From a checkpoint of a small transformer trained on Wikipedia.
Size: width 640, 5 heads of 128 (1 for keys and values).
Architecture: RMSNorm before each block, rotary positions, no biases in attention or MLP, untied embeddings, normalized queries and keys, attention and MLP in parallel.
Training: a variant of Muon for these matrices, 567M tokens.
MLP neurons of a small language model. Each row is named by its layer, matrix (down: output weights) and neuron, and shows model dimensions 458-521. Each number is 200 + 30 x the weight over its row's rms, rounded and kept within 0 to 999. A neuron's up and down rows have the sign that makes its largest values positive.
A block is one neuron, or neurons of one layer that tend to fire together. Before each block is what it responds to, as a language model described it from the Wikipedia text at the highest values.

Fires on a pipe after a table header like Candidate or Title (before Votes), or on in, of, or a comma after "X is a town" (before a location).
L6.down1,214,224,224,245,202,158,165,172,219,199,186,185,136,242,208,194,133,237,189,185,187,244,268,226,216,218,194,178,209,192,214,195,172,228,232,198,228,201,163,162,148,250,243,228,182,187,143,137,189,176,230,182,166,184,248,214,237,212,236,243,187,133,215,187
L6.down105,262,154,295,207,233,230,196,210,202,198,187,212,186,202,150,191,182,202,192,201,187,192,207,160,183,66,162,223,188,172,208,187,207,231,183,227,199,193,229,156,183,165,181,182,195,181,200,188,194,175,208,241,237,195,263,235,214,181,226,194,248,182,189,215
L6.down121,138,187,230,255,221,243,190,205,204,216,195,172,216,159,163,148,230,171,247,230,180,176,165,241,204,125,182,197,213,227,146,221,186,133,206,167,123,192,243,190,188,241,222,202,172,213,207,185,208,203,201,213,145,250,189,193,161,249,235,165,199,198,235,210
L6.down193,213,213,192,178,187,226,165,203,245,215,222,213,234,150,175,211,227,204,221,179,252,208,250,241,192,326,148,218,229,208,175,161,241,162,218,220,247,186,206,246,184,129,206,152,187,141,195,211,285,201,189,154,206,186,234,142,191,210,199,228,191,222,188,235
L6.down547,228,195,250,156,137,215,169,166,189,259,159,190,212,225,191,212,183,223,206,213,207,132,197,189,203,235,206,214,237,244,148,179,202,171,211,205,204,235,210,179,202,187,207,213,204,198,172,118,207,187,189,229,174,148,136,179,232,267,206,204,170,173,136,170
L6.down635,239,202,172,247,140,185,195,204,195,252,173,174,170,221,203,236,202,213,226,177,180,164,203,190,153,125,197,212,231,195,196,180,253,203,194,214,196,177,203,214,218,162,164,166,225,213,135,205,202,181,188,224,213,166,243,180,131,190,235,257,143,227,196,210
L6.down751,212,153,244,182,187,187,197,273,221,209,203,165,210,248,191,164,236,198,207,204,181,180,225,230,218,38,270,164,199,190,242,200,174,206,194,193,178,242,222,196,202,171,200,213,183,202,201,186,177,154,197,222,212,180,213,232,175,201,150,179,218,198,187,180
L6.down1034,188,224,172,187,256,244,177,167,152,206,221,186,227,242,212,200,265,162,132,206,263,179,202,167,186,263,212,156,171,224,143,180,132,193,276,171,209,138,146,181,210,184,176,150,241,167,220,155,144,208,163,216,179,235,202,233,195,152,197,191,239,234,183,161
L6.down1069,181,194,265,189,184,200,185,217,226,235,198,225,203,262,182,154,208,151,179,213,245,200,190,183,210,184,179,173,188,141,200,158,220,183,221,244,224,191,240,196,219,206,199,199,208,211,188,199,245,192,242,206,238,232,222,167,184,206,220,199,195,215,163,175
L6.down1093,226,154,214,243,194,244,191,223,154,207,205,161,236,178,249,182,133,221,181,201,220,169,199,219,231,226,182,227,226,218,199,159,228,219,192,205,209,224,227,186,221,186,200,148,184,180,180,167,211,185,183,210,169,176,208,176,169,163,219,160,190,217,210,179
L6.down1173,236,206,203,232,132,162,204,183,224,208,157,217,231,221,225,204,157,261,170,187,213,210,192,224,195,223,180,182,202,184,187,239,135,206,208,172,227,172,206,192,198,220,192,210,194,139,251,218,231,250,197,241,210,193,222,204,240,203,182,205,203,191,203,193
L6.down1236,237,203,173,220,64,230,145,221,127,199,201,225,233,178,183,152,185,217,180,186,213,213,211,197,254,181,211,198,181,220,217,210,200,206,197,160,174,215,185,179,247,205,181,232,172,130,165,190,204,207,219,211,212,184,181,203,174,233,177,245,193,199,184,160
L6.down1289,196,146,176,178,149,214,181,153,210,208,142,228,194,241,174,207,171,220,189,220,214,247,202,234,183,209,230,154,195,249,251,211,238,177,235,143,217,147,193,190,189,156,203,194,128,194,238,173,222,161,192,229,194,207,253,224,192,183,195,188,185,179,194,243
L6.down1607,224,199,219,231,186,217,198,208,186,187,192,153,198,225,242,138,229,235,191,188,195,208,179,158,172,161,210,187,181,247,225,212,202,188,198,209,185,185,195,194,185,201,207,247,253,194,217,218,212,228,262,187,200,166,147,178,240,181,212,138,206,167,165,210
L6.down1675,220,162,229,164,171,172,180,202,211,177,209,226,241,203,214,215,253,152,141,241,187,166,200,248,173,279,238,244,178,214,190,243,196,186,206,212,182,217,170,158,245,195,229,218,171,213,232,199,197,232,200,188,204,204,211,174,232,194,194,124,164,195,214,228
L6.down1686,252,139,149,182,149,165,184,207,226,249,225,191,209,183,202,231,207,188,213,241,232,233,203,184,184,232,195,173,206,161,241,211,158,183,183,219,216,189,196,178,237,206,249,183,175,182,250,234,244,179,212,183,181,212,232,201,176,190,186,225,209,222,213,171

Prepositions linking a preceding noun or number to a following noun phrase, especially of, among, near, at, during, as in one of the, among the ten teams, near his home.
L3.down18,188,167,208,193,214,207,201,245,175,196,153,201,223,235,224,257,195,254,251,218,180,177,188,167,238,170,184,188,236,241,179,230,258,176,193,146,225,219,235,216,178,184,211,199,193,189,170,243,186,207,183,283,157,233,162,197,170,196,198,250,234,157,178,196
L3.down287,126,132,223,213,171,198,200,188,260,191,211,232,182,187,212,171,166,179,194,195,161,243,175,248,217,199,225,230,198,167,195,203,167,196,209,242,191,182,200,189,201,163,155,218,194,233,154,203,150,240,169,214,225,222,193,180,173,235,210,215,209,203,198,270
L3.down468,166,242,139,218,215,185,175,192,183,204,173,209,198,246,225,194,177,180,210,239,194,162,175,196,227,228,227,220,110,159,194,203,241,155,211,242,251,180,170,248,237,236,168,217,224,243,169,215,176,270,243,146,174,173,187,192,199,209,221,213,178,172,239,199
L3.down835,198,236,226,168,225,198,178,242,155,189,125,214,200,190,249,200,235,185,198,222,158,207,145,168,192,209,211,216,207,157,222,226,145,167,215,223,189,146,207,181,151,196,202,194,221,171,156,212,239,180,139,244,193,205,215,196,182,206,186,153,203,186,208,179

Prepositions and verbs that introduce a degree, award or sentence in biographies, e.g. graduated with, received from, sentenced to, earned.
L4.down1296,186,169,270,182,166,200,221,220,215,191,205,228,246,190,181,183,150,170,173,172,195,172,276,229,96,253,142,203,226,169,204,229,150,164,124,165,166,170,193,191,137,189,193,201,194,225,167,202,172,207,225,195,182,170,177,202,202,196,193,209,184,198,179,184

Fires on the verb or preposition introducing a school in biographies, such as attended, graduated from, educated at, went to; weaker on other life-event words like died, return.
L6.down85,226,265,197,214,174,159,118,142,196,183,234,174,229,270,166,206,238,186,196,240,223,174,204,249,250,186,239,207,223,133,160,241,223,208,194,180,193,219,162,173,239,198,187,207,179,187,161,242,147,204,177,228,253,192,193,223,148,174,212,195,215,214,249,212
L6.down108,155,178,200,148,189,193,175,160,254,233,268,222,168,152,269,177,164,175,204,201,208,172,164,234,202,246,176,217,198,153,239,265,206,253,141,240,196,181,169,183,238,188,218,202,156,161,217,245,187,222,204,174,189,212,153,224,215,210,211,214,257,234,199,172
L6.down214,211,232,166,172,182,210,172,262,208,206,196,196,231,165,169,196,231,179,205,263,134,190,177,216,229,171,231,271,204,173,215,179,201,242,179,230,208,253,244,217,209,249,228,220,249,252,213,177,219,212,202,222,227,145,181,267,163,206,179,190,186,195,217,243
L6.down361,217,209,216,165,169,189,228,181,210,167,195,225,253,193,149,231,234,242,220,134,185,192,185,206,162,172,165,196,222,193,156,227,208,205,180,190,178,180,237,216,224,177,200,185,206,221,231,213,188,245,193,173,212,215,178,225,182,174,233,219,168,242,247,175
L6.down507,196,189,225,219,169,224,207,233,190,200,189,167,169,208,191,218,213,200,236,186,151,179,193,260,246,253,194,228,176,223,159,129,199,254,166,231,204,231,197,108,204,191,159,222,220,206,179,169,238,167,165,204,210,202,208,155,209,179,185,217,134,175,197,199
L6.down694,180,205,198,177,215,224,233,177,226,213,207,177,251,164,206,190,180,187,178,177,233,185,184,192,253,211,196,240,201,188,173,224,153,195,106,250,234,206,152,169,234,236,186,187,178,155,186,149,254,217,207,204,232,155,155,222,177,234,193,215,247,199,191,173
L6.down876,194,219,187,133,235,187,156,147,195,190,162,162,238,180,198,218,223,213,160,184,162,168,203,211,138,98,214,246,201,181,238,170,209,196,177,165,203,257,196,212,224,193,186,122,216,228,246,251,196,204,151,230,199,201,186,205,228,196,198,241,200,203,211,169
L6.down895,264,141,157,185,168,182,106,185,174,214,187,225,236,196,180,225,125,222,242,240,215,173,194,260,178,126,164,254,148,157,241,231,228,224,172,194,245,173,176,249,184,160,205,220,238,214,227,183,214,233,193,230,202,179,187,245,163,240,206,268,214,221,126,197
L6.down938,172,175,247,197,209,194,197,256,219,234,182,221,189,199,242,243,203,224,243,216,194,170,195,200,170,245,212,239,215,132,184,185,205,167,233,198,153,181,220,192,199,219,171,181,173,153,215,185,205,174,208,228,236,217,179,146,178,221,188,185,198,194,186,198
L6.down1172,227,201,216,159,205,154,241,268,211,189,187,166,196,237,178,231,184,178,221,204,224,150,239,228,215,260,200,235,173,192,218,194,189,156,205,185,213,214,241,196,161,202,260,180,220,196,193,180,213,254,171,185,173,224,214,239,188,208,186,202,207,179,227,196
L6.down1330,210,218,173,198,219,218,184,209,164,266,159,210,209,199,213,181,185,164,125,195,194,224,232,207,209,249,181,193,194,163,205,173,219,249,162,179,169,158,125,178,169,186,193,211,203,188,220,217,183,234,170,197,200,210,178,204,168,241,198,168,252,204,231,212
L6.down1335,123,155,201,229,197,155,239,238,181,184,246,197,212,166,163,194,175,187,170,211,177,184,148,215,241,149,168,214,203,208,245,187,167,193,192,205,227,237,194,126,140,190,193,171,272,220,193,193,237,205,219,227,166,174,209,207,163,165,197,209,186,148,197,183
L6.down1422,180,212,241,134,185,221,183,171,195,247,207,222,258,224,148,208,235,167,239,204,196,185,226,232,185,226,173,186,221,196,237,187,187,227,188,181,229,180,201,181,181,209,191,219,242,187,217,188,240,222,182,206,183,209,177,242,177,232,172,240,183,230,228,149
L6.down1441,160,169,185,196,257,231,239,268,233,184,227,235,183,206,263,190,190,188,228,193,177,192,171,260,208,211,182,162,263,120,210,178,269,185,161,239,163,223,235,182,234,221,234,221,237,193,167,237,185,132,194,160,195,215,225,151,163,210,211,246,158,203,233,217
L6.down1481,203,212,192,211,213,272,223,186,205,190,214,184,194,170,211,203,151,218,232,202,169,199,146,221,176,98,179,237,226,224,150,243,198,230,188,241,253,210,190,201,244,168,199,182,222,189,252,190,223,203,158,220,185,194,214,166,197,208,192,209,190,233,191,222
L6.down1645,222,174,218,207,195,235,205,253,211,222,277,215,184,207,202,187,196,195,218,174,219,176,191,200,214,180,187,177,187,204,201,210,220,186,227,214,199,171,169,237,229,172,166,139,242,217,254,220,162,211,135,204,164,224,145,231,183,176,231,205,237,181,172,194